config.toml
num_hidden_layers = 10
num_key_value_heads = 1
vocab_size = 8192
norm_eps = 1e-05
positions = "rope"
parallel_block = false
init = "uniform"
optimizer = "muon_variant"
learning_rate = 0.0119
weight_decay = 0.0
schedule = "wsd"
doc_mask = true
train_tokens = 556200000
MLP neurons of a small language model. Each row is named by its layer, matrix (up: input weights) and neuron, and shows model dimensions 192-383. Each number is 500 + 25 x the weight over its row's rms, rounded and kept within 0 to 999. Numbers have three digits each.
A block is one neuron, or neurons of one layer that tend to fire together. Before each block is what it responds to, as a language model described it from the Wikipedia text at the highest values.

Single letters or digits that begin a word or number split into pieces, like O in One, c in covers, 3 in 3.8.
L6.up37:513484481503517549492513495514501508529461494511516494504515564500498483501521499526510490511507475504517526489441486511536473521443485510486524487499491506451505478530513514540504482552468505495551503492503510523494535572516519542454513517509533476549548506463481487509549540513501470523432515502502516482501516475572466501459493484524504503461523454485492487513473486508509462495521487506471494478479525508496498500508475534455508479533568479533508525503496495495505504516504466483523479485521504468446535504481486510481523511511482522452512484523501498483548484513524462523
L6.up41:508525474537491533470472500483460476516480526480515466501482473484488444545462477501575449463521499496523493528532464501474436491496502526490508489478534500468539480523501488495474496557523491481540505540478478524527461530513490513472514505491481513541484494486480530473488524535484492457524566526514492544448476470493471470503490505511497524486504483495485466530554507486491544458475536464464536520512450516522518498471486498508526517505472548511529499494492493507489480485513485520468492513503474495535477524488494498538550473529487506512515498508503514485487483486498454483
L6.up104:481446502502517495525522458484490505511496470507521503507481518523477495532531486528499498504479506462473500526461491503564499487449520480462513484505484501517457457466555467513480444477495480509514513446532479476484493492506476505457499547519477467516485531511464507513479494472558525477516556488478531564497515495541537465511497519502495446495509527518491498502518490509511528515500514549515448517487509554483455505532522473528476521537529489516426528514529519501529530494511511491491539513496496495461519536509475474564470520494516528499496457493468473483507478445473509500
L6.up319:499466489524492508494449554515485504510469474482533495485495465515471507505490469474532471525505549508502477506544440529508508484450497497503505477503532466461490475459486504515487443478513480501482470481467490509457505480522494534481470499480465513508483578514441507514482496500500477478541489493519501506494483489478482509473542512505476555465475500502477459506524497542525512529485489498491502511511463502513532476556521486492443515511490494454502480458517543456511542532503526483506516499482557535559498468508510522506489504514486470488505477518533503526495519514468508493
L6.up470:484503508482482501498468490487465452462515517424474483485533479480506473521511442518480477499528491506513488522473500497480468494467463553494541493486534504507502541503493515444489496477495506471519523454453499525516487526498474513517515514520514508476460504445510569492502503521459506467453532484514524489509504469504514521483505508492448491504543475550487478479492529492520485487473529484497550488511483518501498472515515501480479535543546512528508515484469486526518484501524480518507493480478505519464509480480510514513470492505524496542489509517514482465509494459493507502
L6.up611:426519547481458499511506514476517471536483457484466524477496483496446504473468485502537516476486490520558477478523537472505503493486524539505533491561560520461478530482526529505493488491536551518510514505518494524483500503506472485500439493472479519488497506536487497498508547514496501485483501535515490503440502519480531437551470506517521493505502494527468547505497478502520498524529505503509475514560457494489523472465510484538463503498505494529524506459516518531492514498500485485478448482515546484471448489497505499491543517502521498514506449542497513484452492487500552501
L6.up749:520502482496467468492541471529528484517499504508535537482506491461474534503518461477508511503455537483446474509462482513577505488545548498524483541501484505491491479515478497523497493536470491505487494502458505496486459540505474487466501500476475516516490483515472524502470549547532490494513505500542489487502478468419511528532511512525516525476477497526535515511536528482497480465478456465499482518560523513538494519484500507523507511476525524487498500511506509521507456463518508492491495496537485491471526492497527568492510500493526525506551520509502502524504541534480538507
L6.up918:480502537513487445497523499520467495546512549501498511501521505487474496545511534476506467503481515514468520491503450491464506478451490521511491458482531522497507469519447551473530501524483482520524510512507500514525510514516504479488492506500463503508488446451513480501456577533478516508542521476457472489513530497446523484471482483467483499514460484545530493490509539540470539493504430477478509480478448498450500482452493476486424541541479510481472559491472516480495550499527539459519513502490480517470490521501504503526495485547553504498484489470498540528439500490521524489
L6.up954:515417505471543446509496492561518533523551511531510493517483487532481486506495489437511500535480487528500528450539453514505507476489527535487480497523500504517469470501517519495563443510494480492504537511478528478470514451531522493510483509536489513499504475470491495466515486504541456506479533508477501479505542493481454485520514484517499446454547494475499525467539475428493460485528511526499474491512498512480514510472474514476451522518484483487505457436493521521473501489529487510512450467497508493496511535511507529515500546494512521501488488523548494487444499478519482510
L6.up1357:471449521505482464516441491480507455505514462489483543508502527507514515490462540492496472499499506460539491507502518489505504500536428478510520531493517512534478506493501544504466529507464480508473453425561506468480485529481462508530497508470473467507484484447466492468490532463533511518512546507480497493516495484510495506511494527527484516539506493538515464483478489528512507505507491517489524494474488514495484516530546511525467501495475482482512538500489553516502532489545524533499534524546454543498565469490472519546532467514492501500437525476498519500533478505519469494
L6.up1659:516466529488475473519524508521514510526517498518538506471491585501522540479502514555518429483494513502521475530501521513531500494525496506485487451495540531523534513546536494466505513485517486515510532483510536525535546499500509537513510484479540476548525488496490475471454469512483527537489532486520500516515482539497523426529488536474490504499509497553516471498507521483473487459526524491516465507478543497494520464503456496476458519495477519517481553506493534499504489462490505528519485495456499458462511512466495500499512468502504489521493500522497494516505464495479464511
L6.up1737:495496515518496530521495503527489509517516512523534529498473503476514536487487461451480480505480487464500512492517478510475544478497524485494482491512486515512479482474477454509464472464495500493512515501510527489523496475539443489444463485520471513479536559518508500524506512527502477562487496518550496525519514491460532531555499478529505516489511464527498524465508517529496494507494523485497531533522507530501441547501454529490505534503502478542506520507466515520499492448497448468491473511520487509503507476484479527548482544515483523506505486555517504490489502508534496518
L6.up1846:526461529480510538466473471519493513513492559523475463479476524491497495530468503477516502485500510518493473532530493522512448484484506542481526516488486537540510501497516481461524445505517537501533456507511482500476509510507505553528543523524477488481492499495505468511498537535522500540508454494431510484488485524509530500501499492536522470466504467504474490490536479493488512496489460506506496516488458503460551466457519519520462537502524526504535493514522503466494494507500448539484511480463560469468469496502531520518513487493513443505452514505526518498436483514474486480
L6.up1884:496490550463504463502536469487485506486550500520518520481497514461453519526472478472452501556472465517497498451481491503506478494525536523498484466580501489505491514509512510490501462559497515514515497538504413469496514453500492504525524493556490495539466518486468484495479518521496497485458465478490515521511493489522504483486502516524455534478510480520519501462522494497505466490537509447464513519466423516494455508495484437476470487480521478508493491525480520533499509506484475488459495484516480546517476534448526523500471531525496503506534511492509471517471493444460501552
L6.up1933:471492480510485483534508485480535475517505467536491507484515467456500524429513499560514497497490502456453508514500484470504516480495523489499468483544472566507514531487566504518490524493539492492514497500494516468496536569524451542505476521530472487500519539464518494489507465490457492537464490506500530549496484483453477491477526491511529504443488489525476468522495474515500503480529511521461545547478534501500477527492490496513480489519505531496477466492531477502500493533533498544488492470485486471465497506482510458575481505514534482522475516479542477470488464471532483495
L6.up2014:523507588490509532487499513436487454506478507515514497518477549518542497500507510508525475481504536494474466522476484480501492462486510503476475466503487443495478488512496486495549487489502450501503493478467514482494546477521490509516488523505483513498487476476477512458454466495486589516479493490521458508505514496471523459480508506481468453495475508501493510488504501494485501496481557521506515534496510509473493479538501498464477496539479481495453498461445455507506547520484477491516502476497494451434515539444475505530483506472502502500472470519528477489474495471523468490

Possessive endings ('s, ', ’s) just after a named person, band, company or place, as in Freund's or Spheeris'; also possessive pronouns his, their, her.
L2.up2115:454502515443504441502476529528491525512529487487523477502499482485504492522473505477464543489512499519510462513478508461530495500477497476492461472502500497502554505456514491502500474486490487522517510531486495500494492458471491455504533494498492518525496482522498485480542521521447515535508499517545494475508464446512509508533504508522487482483473491556515492486511498488492524476487555532494529497542465506468510506480456467498527498493461481513525485540532488486481498492511471491521528491518514506479504478488463469493516486499491486443520481462525528484514531491510473489

Possessive words (his, her, 's, their) just before a noun, often in biographies after "until", as in "until his death".
L6.up81:518475476474451480505508533522477516452463523503512495503537498484471500538486484475514501462519449519512529497481476470515472486458478474498535467524478478454502510451501515487479468519499522514522471503521482533493500498492519502493498510528504479500456500504468522487481522559499514446487505481488478522495498472513511491516475512500450500472502528511512464487488513524500525529513507475505478466449467517494542528488547508499497537486509480505517497513544484521505532521483490471493500528518562516529528502488500539484531474474461511482499502494448512534506493522484504488
L6.up123:503481462507497452531507488539468495438518487494525492490477504504508490512497477498496537457479501478504470534484537509510524475493492521494526554523497497506500520532502503480488464510541536522520476469479503469505485495520489522474510487509493497479457473505455525497521479477514479480515509507530525494473481503542458463476457501484503475474513497527524493490532487521489490442474500491538492508506504500484495473506491497484506522490535523522549514475496504450475551505510514506489486547515530464545488549513498506511466511473482524518513463471480512511509503495475447516
L6.up248:492461511477498491522520538541503488493531469516493504510528456499505515498546494509493508497503503507524511501466511534479474489499510472495569493531512488548485480508522509466489511525503526527529454476525527526529478545458467494525529484457521516554529500550503524476517538450525491493525465504486500515482521481466469484533498466488530499492502477517482499519477475509471534478498530472508495484496471519491499529515519496486493509528484522441496497494516490457479474518507539498512523535525489478535522532472476494455533473458490511465519499538534522469477521536490503533
L6.up402:476503501482509495551521497503560497515510523495482480485501422500454483555511474481476510475525502480527451499441521539501528465481509533469448473527480512502499502502546490512486458528460511503499476517453463424508502502532522535475516498488497533492517498478484494481483514516531549487518496480480510492496544511515474486453466500522510487481527511537513526473493502558442482484522533511499485500506503504488496551538498504538457547488484483491489489514508500484494539489507540521488528527495512495524502531515537468476501579487531478499521480520498515519519471525502483519
L6.up406:508476507517505515507514518518545536487451482540489494550493465482562525513528548490480515476520469464482469494480471498497521448518521464457504484536493483478475534471477484511455489451501476528490488482524487490504534555503457466503524524531505488488470471507478468527482510508494474491480479442522490484489501490498490476505485493495530492508524545474496525485458460544488479480511485468506489447535497449496474541508447519511480528498518530481503536514472506500519523473518514499520504543502513506550535518510522525535477510503527489538486503470485521499486440489516515524
L6.up471:471439508487520488522525492499517528518463513497554484519486495553504478491467485472518447482522533502497514513475502521494564497497533483536492480532482540465520503445503511469488484521514507525496475521500445445496516500491508499467549480507485561509511477492491501508495476522438480525508464471479519436496510490480516482502491483479518485507497483532473503516520487515497486517521500494531520473549491484467512511499521540462584516533487523480541536496512521506497453511516561486509510498530533512520474498523463518492517526495491469520519512514506518507481503492484534520
L6.up642:496472512481463519552527571514459516470510512513487531501508507553510470508496503507478513496531492446511486501522518516448494467457503467475551489510513528511448479472513499505489484485483529517534459509523552479547492487513501484525517491521493504489516532485548512534498497491466519524536544530471494482493511475517479481500464477506487479518512479515520477485532472481475547465539507487510514474485548541494466500502523538536430544466517469508534505488519528496462543492502495510519511502481504461476503485521493522520514488515545533525471515484458535491483449517531459527
L6.up731:503544456508511481508494510491504529490536526490492500498494581504507526487523436531487499489526515479519487498485507544503487489480519543489533540505491472494530528503518527461491506506507524513554499487544484479467489522487530500479480511537464458473474457484479514495462500476501485510460502492501472480510517499512467508454445530484505477490497497479482546558470521503500453457505518487496483483527489455509442491463493491519553517455464514453528473468467470468491478509491474494497536465485508518527529503514523517517466456466494506494499488502507523475476501536518519492
L6.up1051:496457480478472487528473576501467477515465459505514514493486491474506475493462531512484501524525483494535496476509525510496457490507492560545523494443497529476496510472522494528495509475474491484537517481473494433528484503531515458507490539487472539519463508523538540495464520482452507494519498503484512507542525481454527516479495477487528481528461481488517464491497519498522497491515529473505466495502536514455487487501501482476529503463517509498466444499483466467454503500508509543562472493503509510499479510484516436492491467533500501502500491502474528506477496526513455511
L6.up1102:481505500497457501506474498493533512482501482488518500492496510481539473505444516507488459510502533532519504508550506506471528471450483509527478497506489501491505527472504439496502473514510492489522479557466533487542537485542457514475501517478467458471464543490483494493498465509488473486494508491489476549489487477533485518461482499470481509492508487520477536529544487558466495485530463507493517530491487540511498486518493515484531488494471459542513534473490508520516489524526512474473504491459515470503496555485520486459518454516558500497481496519477519522466542516530468521
L6.up1181:488488522513491497522485531484533545539470453514491512495525511482526448519487493491464504495496506487518461503512512471503541469494540496452518545533471532540493531522521509480458489532509482500465517462489489522535535505498503525500502489509503490466488499493476472522503450502516488489505514500522485546549503506519491518489426475523514513486505481470475485464514459495469522481503462501515480479503510495459446496487509493546498488476491482496498471493511511494499515490523543546529509514496515475497476525497485536533503494532532543540465458519520478509491538514528511512
L6.up1271:473449508476536524489454524507534491503526468509483549581505498502485495493522525462506498476470527521479448528482487525463490519515503459466510508521506512530531538520476495518527500484533491524535468485517530513496510496480506476546470502467521506520511515508504506475507493489504523505549478491530506487492536516498499525512463455490476478478563493514559487519472526534500506531477516490488510505531524529495499495520512469520551581505502508490486497479525521469473479544507568498547496516510469465514506502479511497489530497475500493484474449498512530482524532444549498436
L6.up1321:454536482518497546527472442471511502479464525505520477482513442512533504470554482455488467456501536502491442491470494493519506487485477471496536536537472472477485540507500481520486552500493507511455501508499499485515495486505515478507485504538528506496505495497503513512504496555498481501482519520499533510480518498485498487456551496517508486459475512545475509530536520504516493504504531521466572484515480475490514493501439522490498504464550535481494498561504502479467504517506452526495492531492511506490514513490525543509519461493468490536430523452489529456455479547528460518
L6.up1358:465425506495526509522502592511482527523525492519473502515543493525528501492508501507483491482496547458516501481456468506473496480484501469541527507534501477491518509509491465514500490502496531519513455482499561475473485483529526472486482513458450526515492479461477484481532518510516472525491468510489545527523464492509469488484504523494483475436560496528484521500445496492518487502439519482486523442511519512465426481507475494497531515522480513494457496500523448477438493545500519543510501520497517487522502500492504516512489484492506517508465481454456551489528480514498496484
L6.up1966:491463448491517468526501475480483485485499490482514477471502455496500488429491485491533491506497493488525470484520525478506499486504515513443497476498543488481473484472457499487472463527473457539497505482444519435443509508541459484464491531491480505500484458456503502468539496481515453537503455489522467492516455474504495493489470516458510481505491497499479494492483520545536498465475466514497441465508474521483498515485519534492525476476496500519488494506507508505475506510542484474486498470485533518515517506492518459493490482506488484503503463535453577545496512498491508502
L6.up2229:496523445465514500482498531514515513515474472539552548500524496477515498499476515450546543478520501506514521541499487551546511487422502490479485496543509502496447496473518460552496520491528533509473505542534492496500478486569474515472496517471471549518491518481496447521500500540488501511494483451493543499529516470486506431530512486467473502522482494531489511521529514489524536473485471449503508478485538496524479501476517519501466547492450519454515538549474518453523512469498476523523535473479547514515493491512485509483528529502504493474500491555510537509506478529541506508

Inner subword pieces of rare proper names, transliterations and foreign terms, such as ped in pedion, Rac in Raceland, Bl-an-chard.
L5.up1224:502501481492552478471532484493497460498464526471531449470502527543468526523469556468496448536488471508509507538519490542564482509499516508472496501515490544457485472507491483501515528436506481506535491491476508495530479480469508512501525502511473511509530470487527485527533534514498480534534484449501495479502526483511463488522561499532492516528483488511502502520517513494522515473513519459522489494494541498485472481461491486528485463518502527490498532509479517488454518488490540526506519507486496526520483474497503498497513505525521501514471496534481449545505495527496505497
L5.up1524:499491496512499514480528494497529511533472494482525486488497501529548472487489553526508534521499469510471493532470499443523463495517517506523502540501480474524542511566492482520514506502461469516452521529504492485526503490473489482473503515490524553544536533464497497527504475470493536499495487477482479522511526489455499492525567509494508544490509492494477508454533462479525501487516491480517506481492519498492456520496484484432521456521486490511468521502484468475492529543495487523492495523482518509528472460514523498508489476499516478497513487481526475508511471468510552513
L5.up1531:502467480481469477483504496456498548464500459503534472531467482490475537528516498524479483522493515548481512496485519497507498490515474507539495523523506492494514528527493482475541502559510530508504515518462518525535480502469496530484506532475503532537535482494503531495492538515509492474479543461494461541537501471467481487474516475524559467489500485511490481495555444494563525479511459493521487498511485447491473482491535495488501491519449534540522548538477503509450546518481536496526503516425508479467498484477518534482491503452532486519520497476467490513552460530445482490
L5.up1832:543484514524510453520507531478470522461499511505553512514509465490476537526489511517487498565526505486492509527500471482543503484525527450475533507515507486528539534512509504519488496450509487572536467506494492526531459482517503495462497493503526533504507479477508515515547526485505478529463464469523511478494543489519484508481513511541488473474538501546465528484529466533525529500485481511470456486504531478518535464460511449481480537518448514501480475502473526481506487481504565481495498528494478512476496495482537495514465505480490481490485494527491434472493464518518493492

Determiners and possessives (the, his, their, 's) opening a noun phrase after due to, because of, upon, or for, e.g. "due to their manager".
L5.up60:506541536514509530512511499469486494458508527514511465484521533451492483555520534502488502481509500487474524533516523505464537512516485473501505506522479484469475498498473504520485498474509521526499500564486502446537510494531488497502520503472513517478447477470506511523563493540487494474544509492503508467470476508539519495482492495492557533490525521524504502484513445498531469533480487523522510456462500526521484533523470524524509537500498505545530527476486504474514516487498537492478537476494522525519517442475496528492518492500467457478508512504484507527467450464522486557
L5.up127:551478493471487530530491482552514528492481505549464491470510456498509516523546519502439507478514479475532492483492526514493499497489468494478516489517467430525530516496529527475516504470508523544493520496559460477511500542478468502470472540525563503486506488521496472479501556544478453450498494515490498465484488480546462470476533470465498519507570501485529520488516451535485510511514488479477516481512534497493497442498485523505438518478495497531490542524497500460538513504505517526514561495514509463537511522506527514512473478508528521574518497496524459473502474485490460514
L5.up1135:499505495474477529485510478509516486477511488516504500509493507471573476517502543484489510484502509446513529525503474511509525508515480481498492526552509527529466518469517495566490505506570513465543471519511462496468505539489471494507467496525510504503502473465508502535529505508485466469517532473460519474505552493510472522533460464448545489519526526496514539575518495503513535557441516502533518524478488517531520483505509474469497540471523496470506471504511521467517510539504482450514529493513564502494483517512465506457486513458501475492535492473543528460507471487498475504
L5.up1937:459463508508523485503485501549495502471499479491526509553538492458506499532506509486484513470480518463489511487535508491533496449517443471465482502507525503486472518488500497445512473501545496492454460529478503468494547532517478488529467481471520506513514515475506499507467475472447485479517495538498537533501503473488498483457520485489515517469472499446533519528495504464506481473522487469531507473528475513470534503518470510466481518497505518442496512504542480458490501500516462492503470514510525481490492471528467457515556510461484472444547510501530541472461502503504512484

The article a/A opening a noun phrase, often sentence-initial (A total, a few), plus numbers like two, one and word-initial A pieces (Aulë).
L5.up920:506515532505501510503453523478481553496523493457512513520516473490445514461541426482534534525475509494561511484516478475477487485526489548485516488497469512472468493517418509519521474488529509515475461496535462492533513509505505520538500513445496494447500480468510479498491509566482533505480543459500499498500458474458520493502515513488486477512533494458525504465531530493528523476472463473497542468500506534478480466478508495511496567532507468506535489554481485530495509521506576489490502498480547468481479513497480452523502465429519531533465512470525486508491479512519498493
L5.up1195:500542518518546517481507543494466525542466499489531512500512493479482535527536509515467497491518480500553471537496466481526510472499513514462482441501442460528549517524511506513523508454508465487495524478491495500511533508531514509506484493487459488551499517499498495482508467558452492462451498496550492466490500479495537478500522518483492522545518491547499493481503499529515494496480493512532540524480518499522511528530468474537506483504538527491532493483472499485500476520529475508480535475520502471481537497473479495509515491481495489482494454499573492451526477511494478494
L5.up2165:509487489510474542486509499484521487510484517503446469484509510504478518531473500475467505550512496513510467501477483532461509449474497488509490526530542513484450504464468472480513517495469501518485496483542520498534527501510497534495477503414468468498457477489515471484528480521461511540455517521514481479524504520486507482519528468532504483491480456514497516472436495498484494457522515455493529530463512496510518507517556508522503469503469468490508501534473510547507512459535498526496474456462539509493492515475522483543508529515466505471475514501569519482538488520508486482
L5.up2186:526508479503504506485476472517513519480492501521503515487505545516512498473496523535497513506511511481490504491505529521531517454498492513482542457502458447539455466445500477462510538487536453489500472490530512472501535510500509516510514503501497510547523468500512551539485485488490491506462529507491470506460505467479480472502500488528446521459515528517532489485502490553481492514516493493510486502504519544499469522504551513510453509527529482522515486474489500480520439485499526481450478490506519496500483522537469507499492502489524488465518508451538522507526461461478501498

Word-internal subword pieces inside rare multi-token words, mostly foreign or proper names and technical terms, such as Ukrpal-ets-ystem, Ox-n-ard, Mö-ld-ers.
L6.up13:457504502498485488528464558522485508521486549505504519460490483520531514504514505510534499512490437485498488523519522466529532507504516503510470435517514502489477521513528534492522450548509511526496471526491515521473483507548471484497533523544509487502557475511540519514523490483453536496537505534507500500496501487576534502471469514518493527500531491516521519509507510517523503504470497519497501478502489513511505553497499504438507494491497485533503476494479550505518514484496481479468554534516497508511522521483502488484513480468473521499518518511494496473469499488470538497
L6.up18:451494540481466501521512474450477513537490491530500506493522436490521459479480525496538448470475461520516491513522500460497457549498491497459456459481528503490482485477509498481518492483525507519495487456490513489474495507490536507504469496487509492483492504512524496509526507481503484461539450476486451511535476512499481483503533489498557479531495511501492520449545506475496515529494516509496488523569473504534479463559494460484437494514523526505521515535496509488505552522501539489485483504498516491474478516542501488516505472464497537537514490463498521524525532476478482520
L6.up682:531457494509467510496510494468551551477448490493511493519537500479484486505492483493475505477507489534503442502491467506478510481510546489505487481553565553503517540531499473502485488462521465502499517512463505506510448492499482523484444499472513518447518520543515528516465517510503548481532472509522482498560481482504499512517564521504531507475510484470536512514522478527465513478522501543473546536497499470548477490531501490535468527469534513513469523525491498509481519517525476489483476500492499543451512566550494448470489490493538468498501468476503551462473499554458542494
L6.up767:491520497495530492498491517518503517523478497506522498523537496537510524499525486488493497521475487491490501516490486489492479480517507502505517533494512508479476545490463551541512529495513476506453505560534526494510511512495496501529485483494491494510522530531503495473481489483510484494499463497513494555485524468493439471503506481507525494499479499519519476475472498545515526509520491511533533510536498518526479509434497483498501520530544542475492551490494501511513468526497534544490523456459525493500493498449524508489520463482513556508505495495505510485517488518561490484
L6.up824:508562499530496530488467518523484498479500488478479541481511477519501515444523537485488501535423527476521465521505496492452530487466518524521515498532505489486487482471479471476473430466531485504448492513469489493559512472514505494517476518507524497487509465526468540514493536505508473486482503494480450547517531506498512511518501512458500521528502515510530484520506470529494506490453498496520553456440545518483476524469526512506504498485484512468516528477497527541497505517527483492462510496485470462475478520524472415513483501501479478480477535465514474473492518491501493553
L6.up829:533513494493450495499563453451510491496509476488511463493508518449477541566504493474471516506519493553499487525470477489507504498515510494464538443476498476505484476478485473496554530518480477540514480460444492498513438455450533543486496497518491505464508517496459519489469463495481512502504437463474533512509451480497461490482507514498484496500534459473479500489514484498506491528518484494536521456522517461454478496494522506512468536495508536489517467529471495522470517472489505543457538515467504533499486518471476519524467534509504496482505477478513497471535487491482520499
L6.up906:563566440477440509483534511490509456513467514481474454481521462496493512491443517508515496507490496490442511520501470471486492482499530485476491470523528528494497472480484479463486505495494524524482497510507490438493466495504482415483543487496471505525481502488474544492547502485519505480503467498501492519498528479460512475500544502509471527475466472522514506492499473537435509485496495480464510500443488510553475506490522501532527488522504490514505505459506488479432535446497531524470538479477535493460494524519465447500565494493562521512517519517564497514529471488486501505
L6.up1067:472489437490505541513506472438527459480465509410510486443525505550483508499496496502510521487515534496497490506503472487508445513512517512501535476532500525493514492511515550482519528505477519529491515517548517497498535498489489539487478530505456497493511474507528536485480489550478504471519502498566507462508457504487554496506529466514490506476469484491532501543519497544452507521536503529520460515530484477524512443512498500485488486461523458487469480486494498456518449543506481493489519482528482491489515499498503512490525471480544512479513505541507506464480528550524516544
L6.up1224:513481480520514505501512433510536497486530468495498467498522462487470486512509474515474493525507502534499496485475533551514507474481480500462493516512489487492491496541472463494527528525483458538502554550447519529566498463531488538486541545469502538533544476452499514514516555530500490513518486460478479535514485487498481532468568471513501505512492464509492501489546484497523561479540471480521461490470504457521490484471470493441548546533549517522479545481459509455496526493500523506499498484491527482482485475496486488493503511467496476512491502495536494555548467470511499528
L6.up1467:523490516545497516515530497545512527531503501468501471540531473499561515457519551552465541531474484511461508510495514483512483498502483482491511521525492518518496510519506513525522523515505497526467536551517527481502472485502499503538510499455505510532500513494516495547502500474505518534526522481489488524482513519483484514498523525516480507499473491483487474500491471508536477467506483470548492520472498514524490513502481507466512508530485506527461536458504466465495497506488550518520498489500528507505464485505463531490495464484454498472545496459496519535556487477471525509
L6.up1594:461448462499547501479502495538509513463486487501479496490509484550474491513446499472478482501455461461509512469527484469490471473520496510495506484552457515523491468445518471490470441446563502505512488522525480474535484500527502547510513521463485501492497491473524495499537495504504494514505441526487517505501475521469543534521490469508515515536502477521496517486479503494427509479495518505464487464493539496510508517482500498509531531527516444466512495480481540515482511535478487532455510506487532511505473538506509444452504503489495503511523509488540490486466516450509428528
L6.up1607:531458512468488504503516497481547492481483529505467490469489501490490500503486468557500463459498538545520502536456504511527484530478496488478484461523479544480511496519549509524493495491512462526513460508502518529458524524514407508500545423489502511453531478476532516492510515477492503501525520509526453497462509463490507498521509486508511538497481515496506501533528456498532498459502500510496488539475490487553491456506469513507501448499517488465531481484494482461471527474493504525519517519461520496483486498506493519525489505464544522526494471494527498495474535486488469451
L6.up1821:488514493478535467453526490526508497488461549521493460461496490491551515508490536507509474513512513507454525538497524483537490500507458478490474517500520526452470488483477479498472526503514536501494499482477510507458493516481482510491461507457486521517530481494492535499484543531486517496494462511487478476465515508450511503495462480514479533511486473529496486528504501489504535518494451519477530499501471484462524499522496482474524524539457485478497488537510498479461528527491498506493456493514530473480476475477487495502528490529550521545506512534534510469540521542521542471
L6.up2040:484497508485516517496543493487513471522511540469467539494471516496476513506525501479525531518509472542469501546510495533559488516507495480480463499444496516524497449527449520508494481508503491524451498515520481537432552495496500492508518473528453481464545533525501488516523518523525500474506482505500490460511565488517514540511473509445505473497512512530502496466488507454503488510526499536495470477500510492486507488513488488536476527516478532525529497534494402580487503441538540503510513500534485486482508515514506559485470472488495520535535513504471545508525481515502543502
L6.up2061:493521488523486521464533445488544501520497465478491489463552530448478511511460549493493492504497478499499471535498455523458541464518484495425501489456501504515512455503464474474514496492512507500500501462494480497499435507500533528472495487541485474498517546476459477526476466505502506529518451479455493537501500508486497495483499534510538495477505519520466522481492485466509513463522538509490529494496543478470521529475509452520497534500513547456487490476494478497508545455518529537479514463533521537504502493483491469526492520500444506510445515493531478497510478458512501466
L6.up2209:443476546499436513464475516496488524540490527507489474456486477526480482469494498479506503502496490520500483502449453529502468494505535497509516505512520485481499519506527513495499523500457508510506526521506506487516503437536531508509524502510519454532504543520491496521493519470545454497495521519492480488495510489493502500503547474514503530466501499479480464519483554530475496515485483530467503518522509496481557495484509482507477521471430465511515503476467510471531474518516489448496496496476478487481519523519505500517477480476526514475474534531509510492471486502501491536

Words that set up an upcoming quantity, such as around, approximately, up to, more than, maximum of, c., and split number pieces like 1. or 4.
L2.up1882:447451491514522531532514509501444514497498539489533490504485535495511499535490513467516485492479470468481506539488508469525482551476473490519453485549481485465486510507515457506481486516524519497480530468515468486495486485511505579507495528505470524481510508514459486537478536476479459479514523509473503477526506526505445523519531506513477466504502501474451503503472486519488530514505539495509478425490521523458488519502474528490509463490518499485500460492495472533504487511506473504506517521487511490526507508474456448480526529502503478537506452494499479470506486516533417481

Short word pieces inside proper names and rare words, right after their first letters, as in Ced-r-ón, Cy-p-raea, Bert-r-and, also " the" after names like Herod.
L2.up1970:456523488467546496508471468492563485510485504505546485493531536503475513509510506476512467503511522497500512457508526513479484456497422499453480480513529495492529456481542545507461470470517513521543497523512455521480490468508525492496519552518448483500528517503491495506510516495494481460483544520525515491510519499509516515507512512497530451494534472493520470548556467493500493505521521484499479464520480475553500477526508485480529483507532457514481506518498508462475472468518534521547523433515514485506463516458507466465504500479507509510515499499485558527484504523481503489